Weights of a small GPT-style language model, trained from scratch on English Wikipedia: 1064M tokens.
MLP neurons of a small language model. Each row is named by its layer, matrix (down: output weights) and neuron, and shows model dimensions 16-111. Each number is 128 + 24 x the weight over its row's rms, rounded and kept within 0 to 255.
A block is one neuron, or neurons of one layer that tend to fire together. After each block is what it responds to, as a language model described it from the Wikipedia text at the highest values.

L3.down2340 [159 129 139 111 120 117 146 133 142 152 132 107 129 115 146 157 192 140 145 105 105 146  84 145 153 108 110  99 137  90 156 158 135 116 162 107 127 152 133  98  67 138 137 122 139 111 162 111 126 137 130  98 100 178 175 110 135 114 139 142 110 131  84 166  98  81 103 133 126 118 118 130 139 145 123 104 145 128 120 199 147 127  82 125 144  99 164 124  85 148 134  91 128 120 140 169]
L3.down2377 [132 127 138  92 120  97 194 144 144 126 135 140 120 116 127 112 113 115  90 138 115 144  79 148 128 104 136  94 131 139 162 149 126 138  97  70 131 139 161 127 134 142 100 111  98 119 112 143 119 117 123 126 118 116 126 158 164  74 112 126 131 159 120 159 147 118  92 134 127 140 114 191 123 149 114 141 147 105 112 148  70 128 132  86  95 137 103 117 129 148 150 117 137 151  86 161]
Responds to: Word-final completion pieces. Final subword pieces that complete a multi-token word, often a name, place or field inside a title, such as Market-ing, Ser-ie, Nep-al.

L3.down750 [132 142 129 109 133 116 122 117 112 160 118 131 144 110 135 116 139 147 107 117 127 130 145 113 137 130 122 105 160 139 112 103 122 143 136 129 116 129 109 124 128 156 129 120 127 105 124 100 113 112 137 164 125 113 126 136 139 120 120 134 133 130 156 144 144 128  94  35 124 115 152 129 144 124 121 125 109 133 115 122 140 128 120 123 134 117 127 136 142 132 128 132 133 136 147 136]
L3.down3350 [124 140 124 119 139 154 127 123 123 166 116 132 132 108 132 134 127 141 122 127 124 132 131 124 126 121 120 120 151 136 130 101 137 137 121 127 121 122 124 132 121 168 126 141 117 120 141 111 130 116 128 143 104 120 130 124 135 135 124 137 132 119 149 131 131 131  90  39 131 129 126 124 135 125 130 109 125 122 110 120 142 149 114 125 133 126 121 131 142 125 126 137 128 133 127 128]
Responds to: Paragraph and row ends. Sentence-final periods that close a paragraph (often before a section heading or new paragraph), plus the pipe opening a new table row.

L9.down284 [145  77 119 131 146  71  98 170 125 113 116 154  84 140 155 134 143  79  90 149  95 160 132 111 138 120 109 158 136 190  84 127 169 142 157 137 137 138 145 133 146 127 150 111 134 122 134 112  93 132 135 126  89 126 150 139 154 141  89 123 118 135 141 175 166 178 142 187 152 136 125 136 131 120 122 138 101 107 136 162 115  96 120 171 106 149 103 118 123  98 130 121 110 123  83 166]
L9.down1172 [ 78  97 139 147 149 152 139  78 120 146 119 161 147 132  66 129 128 135 138 113 129 113 141 120 148 104 107 155 117 135 177 176 146 146  82 167 112 163 140 127 111 148 114 130 129 132 145 110 156 173 105 156 136 124 133 101 115 122 112 136 161 133 138 111 131 135 115 109 117 122 153 142  92 118 159 112 141  94 121 173 131  81 116 127 125 107 118 154  70 161 115 153 143 135 118 129]
L9.down1656 [172 131 129 131  94 189 139  72 133 127 115 124 115 107 104 130 135 109 134 123 158 154 123 158 173 201  95 110 109 114 140 143 150  90 125 130 122 125 128 116 137 112 102 133 155 176 114 110 120  84 187 113 139  80 101 128  96 157 112 124 116 147 114 116 108 125 104 127 146 119 108 100 124 116 132 151 128 187 147 111 119  90 166 142 139 151 138 114 170 160 156  65 152 135 152 135]
L9.down2886 [153  86 134 129 166 127 139 132 102 105 136 159 182  82 117 125 126  81 147 122  98 172 127 107 120 167 138 134 110  85 135 120 109 105 133 125 144 125 144 177 100 143 143 134 129 114 133 127 115  85 190 192  79 129 133 151 118 116 115 130  86  93 123 132 128 129 111 137 132 144 110 129 135  97 146 153 131 134 133 158  73 132 130 141 141 123 149 105 127 109 117 115  85 173 163 132]
Responds to: Mid-word stems before suffixes. Word-start or middle pieces of verbs and adjectives awaiting a suffix, often after was/is, as in incor|rect|ly, reorgan|ized, consolid|ated; also United, continued.

L2.down263 [148 105 116 163 102 136  97 185 168 109  91 154 122 164 125 114 107 132 106 143 163 161 160 109 116 165 160  75 162 140 100 183 130 116  99 117 124 142 118 143 145 110 118 134 127 113 149 144 148 121  95 141 139 175 166 171 130 152 129 133 133 148 169 131 133 103  88  95 104 131 152 124 123 186 122 131 167  70  83 173 162 121 143 129 189 128  94 102 135  87  99 157 162 127 161 144]
L2.down614 [117 174  83 114 148 106  97 107 101 156 155 113 138 118 115  83  97 146 125 142 138  76 150 115 127 102 103  66 150 110 125 122 100 146 162 103 118  96 131  95 124  98 116  98  93 119 156 141 195 143 148 114 114 143  70 138 124 128 159  88 113 149 120 124  76 142 141 140 103 110 106 135  96 107 150 143 130 173  80 175  93 126 126 139 103  89 158 156 159 143 122 120 149 101 109 121]
L2.down1281 [153 157 185 141  58 139 156 152 193 101  97 134 134  95 137 123 142 130 101 109 140  88 144 122  97 102  97 103 107 131 134 127 149 102 132 177 147 115 179 148 140  70 165 125 101 111 163 134 141 118 105 189 156  92 137 167 120  96 162 153 104 108 138 141  99 113  90 139  91 125 108 125 146 132 174 105 123  97 132 155 117 118 139 141 125 180  57 100 101 115 153 102  98 132 107 140]
L2.down1329 [145 100 111 104 134 107 128 157 138 101 109 139 156 160 147 112 125 107 110 163 116 141 137 192  98 171 146 147 142 189 150 110 152 106 103 152 121 147  84  97 149 115  81  94 116 108 143 109 125 121 124 108 141 144 108 147 114 135  98 151 155 121 169 144  85 119 114 164 134 107 111 135 127  96  90 131 114  98 103 125 140 156 107 124 119 135 108 117 139 126 136 125 111  94 154 143]
L2.down1978 [121 152 155 115 132 109 123 102 145 133 101 134 119 128 110 114 160 116  86 140 137 106 126 102 129 140 120 118 148 123 168 113 143  80 144 127 127 203  66 152 134 120 156 140 137 114 154 112 144 102 140  84  85 151 123 103 150 117 113 119 130 136 113  70 115  80 141 136 167 174 121 105 110 149 101 172 131 121 110  99 135 110 116 123 121  53 119 149 158 176  95 109 166 138 155  90]
L2.down2046 [150 156 134 169 100 115 164 151 125 144 125 120 135 164 133 139 114 105 117  90  99 134  93 153 106 159  58 131 135 142 170  92 162 119 170 104 104  89  93 154 160 106 108 111 153 137 172 147 132 157 128 135 141 130 154 174 131 111 108 141 117  90 126  92 115 115 127 142 124 105 107 120 125 136 105 134 120 152 136 112 136 131 134 128 126 130  95 197 179 112 101 117 118 111 112 156]
L2.down3201 [142 164 145 143 100 134  95 124 115 141 168 132 124 117 141 119  91 155 138 122 102 111 127 120 115 134 107 146 135 132 139 161 119 100 134  79 112 131 155 130 166 146 109 142 133 143 124 130 126 141 158 157 100 133  76 119 122 129 107 100 107  89 124  96  95  82 148 105 152 186 131 107 109 142 108 112 165 132 142 128 101 158 119  90 130 103 119 160  98 149 135 110 108 114 124 110]
L2.down3536 [135  73 145 104 155 143 133 138 138 113  90 110 118 138 132  96 154 124 136  96 149 114 105 151 108  70  87 131 167 134 161 132 149 146 152 134  96 116 113 138 114 156 126 140  96 123 160 134 132 120  92 120 141 126 130 144 112 129  93 135 145 159  99 132 105 100 124  98 138 126 195 111 152 158 125 160 143 123 119 103 128 137 165 155  83 102  96 110 119 103 141 135 115  51 134  95]
Responds to: Word-final "ie" pieces. Closing pieces of multi-token words, mostly "ie" in names and foreign words (Hermin-ie, Stev-ie, Fotografihistor-ie), plus " United" before States.

L2.down32 [124 141 112 123 149 149 170 161 144 132 138 142 126 166  89 131  87 115 136 132 137 116 115 132 143 140 176 116 108 136 103 141 140 155  98 128 119 137 131 131 126 130 145 150 100 142 146 144 132 156 155 105 131 185 146 114 102 154 137 149 116 168 155  95 132 119 121 120 131 137 130  97  96 137 122 103 149 119 112 150 152 128 121 122 136  90 101  87 143 123 119 110 124 107 145  91]
L2.down487 [ 89  92 115 119 166 161 112  99 102  93 140 136 118 125 119 154 163 111 104 142 137  96 113  79 154 176 154 131  74 136  95 180 110 170 108 116 113 184 100 140 167 106 107 178 131 132 161 117 138  87  93 119  95 134 161 172 125 144 156 146 112 136 133 136 117  87 115  97  68 168 126 109 114 130  95 112 131 134 121 109  87 127 121 140 156 189  83 138 101 113 107 129 168  99 158 157]
L2.down694 [125 145  95 115 109 110  97  98 152 202 181  93 158 169  98 143 139 145 102 164 122  90 135 113 138 139 119 125 117 150 152 154 121 103  94 139 160 137 153 106 127  79 144 160 166 115 152 155 148 137 131 125 100 120 103  91 157 121 158 155 110 138 109 105 141 112 155 186 145 135 156 118 162 137 118 114 114  97 107 117 130 128 130 146  97  85 160 102 109 121 113 154 104 142 116 128]
L2.down1746 [125  92 145 103 137 148 125 162 155 120 105 115 149 148 129 155 111 122  78 129 157 150 135 114 105 104 149 136 131 153 131 222 112  74 127 132 126 123 117 157 159 123 128 144 173 151 135 129 184 107 104 112 123 127 156 137 153 109 144 151 146 106 165 122 159 128 122 161 112 145 134 127 139 123 131 100 143 129 144 104 162 132 128 145 156 139 114 145 118 113 140 132  79 104 111 114]
L2.down1775 [161 142 130  79 132 156 130 105 145 114 159 118 104  98 173 171 147 117 175 130 110 108  39  96  99 147  95  93  89 130 120 146 184 145 143 100 107 156 140 163 115 131 135 151 117 102 104 152 136  91 120 116 169 146 125 131 114 124 136 114 114 130 136 115  99 115 121 109 118  96 138  85 127 151 107 119 143 114 120  90 126  92 118 127 132 108 149  96 154 123 134 107 143 125 113 145]
L2.down2001 [131 140 154 150 154 122 164 111  70 113 143 128 148 109 120 125 150  91  98 174 132 127 148 114 145 159  82 128 118 117 110  98 142 128 103 128  85 128  89  94 127 173 116 152 144  99 102 128 136  86 163 120 133  97 117 156 117 143 156  92 139 146 130 130 178 100 100 129 133 115 133 161 131 128  85 172 122 123 120 138  76 117  66  99 122  93 136 212 135 117 118  94 115 142 135 131]
L2.down2425 [ 96 114 111 154 130 124  67 151 121 162 156  90 141 159  78 136 123 153 110 120 144 158  76 109 148 157 117 161 135 163 109 168 144 144  89 118 132 170 135 127 138 124 181 121 126 131  87 138 161 122 162 135 139 132 141 155 132 124 140 115  75 133 109 127 121 104 160 143  98 166 160  79 118 144 132 106 124  83 133 121 116 104 159 155  88  93 146 117 116 112 107 139 137 133 128 137]
L2.down3022 [134  85  95 118 129 125 127 123  98 102 105 129 128 117 133 131 113 124 120 187 128 121 143  86 188 119 141 105 138 156  79 197 169 158 126 112  80 162 127 171  94  91 146 112 103 136 150 177  98 128 124  98 131 185 132 145  94 127 111 140 122 131 166 134 119 100 113 112 159 106 169 150 137 156 120 124 112 145 111 107 111 109 120 129 180 140 118  87 110 175 136 153 175 104 138  90]
Responds to: Word-completing final pieces. Final token piece that completes a word split into several pieces, such as demol-ish-ing, recogniz-able, Wall Street, or trailing digits in numbers like 203,531.

L3.down2167 [165 118 139  99 169 110 144  75 180 100  99 103 130 144  72 136 130 143 117 124  96 157 147 146 103 147  94 151 136 147 153 126 175  97 138 164 162  93 123 159 119  91 146 112 129 145 130 120 117 111 134  88 121 113 146  98 140 139 113 121 144  97 107 114 156 112 132 122 143 184 118 117 114 142 118 124 147 138 133 138 147 106  85 132 124 134 125 148 120 111  94 123 116 137 139 134]
L3.down3399 [142 135  86  83 118 109 137 135 100  77 151 109 105 103 123 115 162 126 155 119 116 153 140 151  94 149  71 122 133 168 129  98 168  79 158 153 100  98 131 150  92 148 147 107 112 105  82 176 151 100 118 108 127 100 126 113 124 144 120 138 140 130 115 130 133 116  93 117 159 108 155 130 104 147 122 141 144 129  91 123 145 110 145 168 127 133 150 120 131 136 139 135 102 102 137 114]
Responds to: Word-final subword pieces. Final piece of a word split into several tokens, such as the end digits of numbers in tables (10,4-12), code letters (CR-O), and suffixes (review-er, citiz-en).

L2.down784 [132 163  98 150 140  66 127  84 131 122  99 121 165 180  89 130 133 155 115 137 108 135 143 142 114 121 101 140 163 157 100 154 124 138 142 128 136 105 159 113 119 144 139 149  85 165 136 131 135 130  98 145 124 130 122 116 138 144 112 125 159 115 110 132 139 154 136 150 173 189 182 144 121 133 160 106 120 118 151 124 119 155 127 144 139  98 179 116 147 121 121 175 128 123 107  92]
L2.down1273 [116 155 132  98 115 135 119 151 149 116 129 105 150 112 147 101 139 136 105 101 137 115 151 132 104 109 137 121 110 112 171 123 132 114 137 148 179 132 139 106 103 130 132  85 133 131 128 139  83 171 144 120 136 175 121 161 134 116 145 125 137 134 135 136 103 102 124 152 147 143 123 156 126 134 130 125 107 119 115 140 139 106 120 120 199 155 108 152 149 146 128 139 120 134 105 136]
L2.down1577 [127 106 143 148  80 140 141  94 155 145 132 137 144 129 157 129 125 100 122 130 102 137 124 108 110 160 157  96 104 180 122 167 128  98 163 120 166  96 106 165 134 105 134  88 133 109 133 123 145 124 116 159 158 109 136 147 148 123 139  74 129 131 143 108 141 116 126 175 138 130 113 152 130 101 171 169 120 106 131 137 115 119  94 112  86 143 133 122 105 144 118 164 138 136 128 162]
L2.down2075 [ 86 127 162 174 123  97 117 151 124 105 138 160 133 123 120  98 176 151  92 165 137 104 133  96 125 169 134 142 150 109 132  72 141 134 150  98 118 113 124  71 148 104 142 145 134 174 170 163  98  71 125  95 140 117 156 150 150 156 144  79 113 159 140 107  86 127 100 104 147 104 125 151 146 137  95 128 118 129  86 106 145 130 124 134 147 103 139  97 131 146 118 152 143 117 132 173]
L2.down2158 [123 135 131 127 123 129 166 119 116 139 104 130 150  95 110  91 167 133 153 166 134 139 132 102 135 151 147 125 152 109 157 116 141 145 186 116 140  98 105 137 141 160 115 107 120 132 153 106 111 113 110 124 150 131 105 119 158 103 133 119 110 155 134 129 110 166 134 117 178  79 152 110 137 102  94 108 112 120 104  94 162 146 133 110 103  96 130 177 164  80  98 118  97 136  95 102]
L2.down2198 [102 121  90 139 128 150 146 128  93 132 162  97 133 148 139 161 134  81 130 142  85 143 140 131 138 128 125 124  94 172 144 167 133 145 140 146 142 175  72 141 124 140 139  69 127 143 133 110 141 143 132 128 135 110 145 125 113 117  97 140 128 100 130 181 133 101 136 126 148  88 123 156  96 103 118 124 128 119 101 119 100 106 140 137 137 134 182 111 109 113 133 151 151 132 135  90]
L2.down2318 [161 145 182 158 124 155 160 149 180 117 100 127 163 122 160 180 139 111 151 116 103 112 120 119 122 147 144 126 109 134 170 110 154 126 153 176 126 140 107 131 124 116  89 124 141  76 136 123 135 141 122 128 106 142 127  92 116 104 149 130 103 126 115 108 124 119 134 121 144 100 130 150 107 109 125  98 119  49 156 127 128 198 102 166  82 124 116 121 122 116 140 134 132 143 131 122]
L2.down2843 [ 96 121 141 138 139 147 131 130 129  96 129 114 138 105  90 159 165 170 147  98 130 129 111  85 115 128 187 138  91 104 108 166 107 107 149 110 122 150 156 154  98 126 142 105 168 128 115 138 120 159 133 135 130 126 135 177 104 132 137  30 117 166 113 136  74 121 117 153 197 150 133 131 178 133 111  99 150 132 145 142 140 165  88  94 109  93 151 157 142 121 145 137 101 104 131 116]
Responds to: Quantifiers and name-endings. Quantity words like many, some, several, numerous before a noun ("for many families"), plus mid-word fragments of proper names such as Shir-ley, Press-ley, Reinick-end-orf.

L3.down733 [116 113 117 114 124 124 119 142 118 100 144 140 110 105 177 125 125 118  80 105 133  87  95 129  96 153 109 145  92 113 121 109 149 141  98  86 157 154 164 126 130 128 114  99 140 109 122 117  95 101 146 116 106 119 153 137 168 102 145  87 136 124 144 138 153 113 151  97 138 199 104 122 110  90 114 116  96 141 125 146 152 118 130 175 115 118 119 141 117 104 101 110 122 133 113 155]
L3.down3247 [161 121 147 132 130 121 144 112 107 125 110  98 138 130 150 119 109 109 149 153 146 148 121 136  72 102 115 129 133 149 113 169 134 131 123  96 157 111 151 154 116 166 106 149 168 130 130 142 127 100 139  95 131 120 101 109  91  93  94 102 124 105 105 124 164  90 108  66 128 137 131 151 151 172 129 126 121 106 169 143 160 106 127 140 188 106 136 107 118 142 148 120 123 172 152 139]
Responds to: Word-continuation pieces after a capital. The second word-piece right after a capitalized first piece, mostly in names, such as M-ary, M-or(rissey), Am-al(iegade), Cap-tain; a weaker tail fires on common words after "a", such as member or day.

L9.down188 [132 128 110 117 132 139 153 120 130 238 124  84 158 115  87 127 133 123 147 128 130 175 140 135 126 122 111 107 165 103 150 132 127 120 144 112 147 165 122 138  94 188 108 110 115 127 143 105 130  96 132  89 125 131 136 136  92 106 129 140 110 129 141 104 104 100 143 102 135 148 117 168 149 132  88 114 120 122 143 157 143 127 109 171 149 135 133 126 117 111 130  83 107 150 161 146]
L9.down2007 [121 156 156 139  71 121 126 125 129 174 126 118 140 132 101 140 153 126 156 140 100 161 143 117 171 108 118 102 149  88 132 179 101 126 167 116 127  94 133 100 112 168 119 130 164 126 141 129 141 127 143 128 129 149 141 172 114  98 111 109 119 140 132 149 112 150  95  99 118 129 120 164 118 153 155 132 119 140 114  97 103 170 162 126 148 130 115  89  93 120 103 101 154 140 132 133]
L9.down2567 [117 152  82 126 150 140 163 105 134 171  89  66 157 117 124 132 140 122 121 124 120 125 170 118 122 115 115 107 173 173 151 113 106 134 124 105 192 156 141 130 148 157 107 126 132 152 149 128 120 132 144 141 115 155  89 111 111 114 139  95 131 135 108 119 142 118 130 114 131 136 141 132 109 113 128 110 142 127 125 140 136 135 139 144 152 143 125 124 120 116 124 102 117 106  60 162]
L9.down2671 [158 124 128 113 128 153 150 155 136 217 107 140 110 141 136 130 115 108 154 120 110 117 165 156 133 119  95 142 124 161 117 157 128 137 108 117 163 168 100 172 115 224 103  98 138 144 159 112 122 112 143 109 117 115 108 117 107 118 138 132  89 143 132 128 122  97 145  86 144 114 146 166 132 131 118 104 115 107 122 134 151 114  95 147 107 117 152 120 112 121 120 129 116 139 121 122]
Responds to: Sentence-boundary punctuation. Periods and other closing marks (.", )., line breaks, == headings, list dashes) at the end of a sentence or item, before a new sentence like "The" or "In".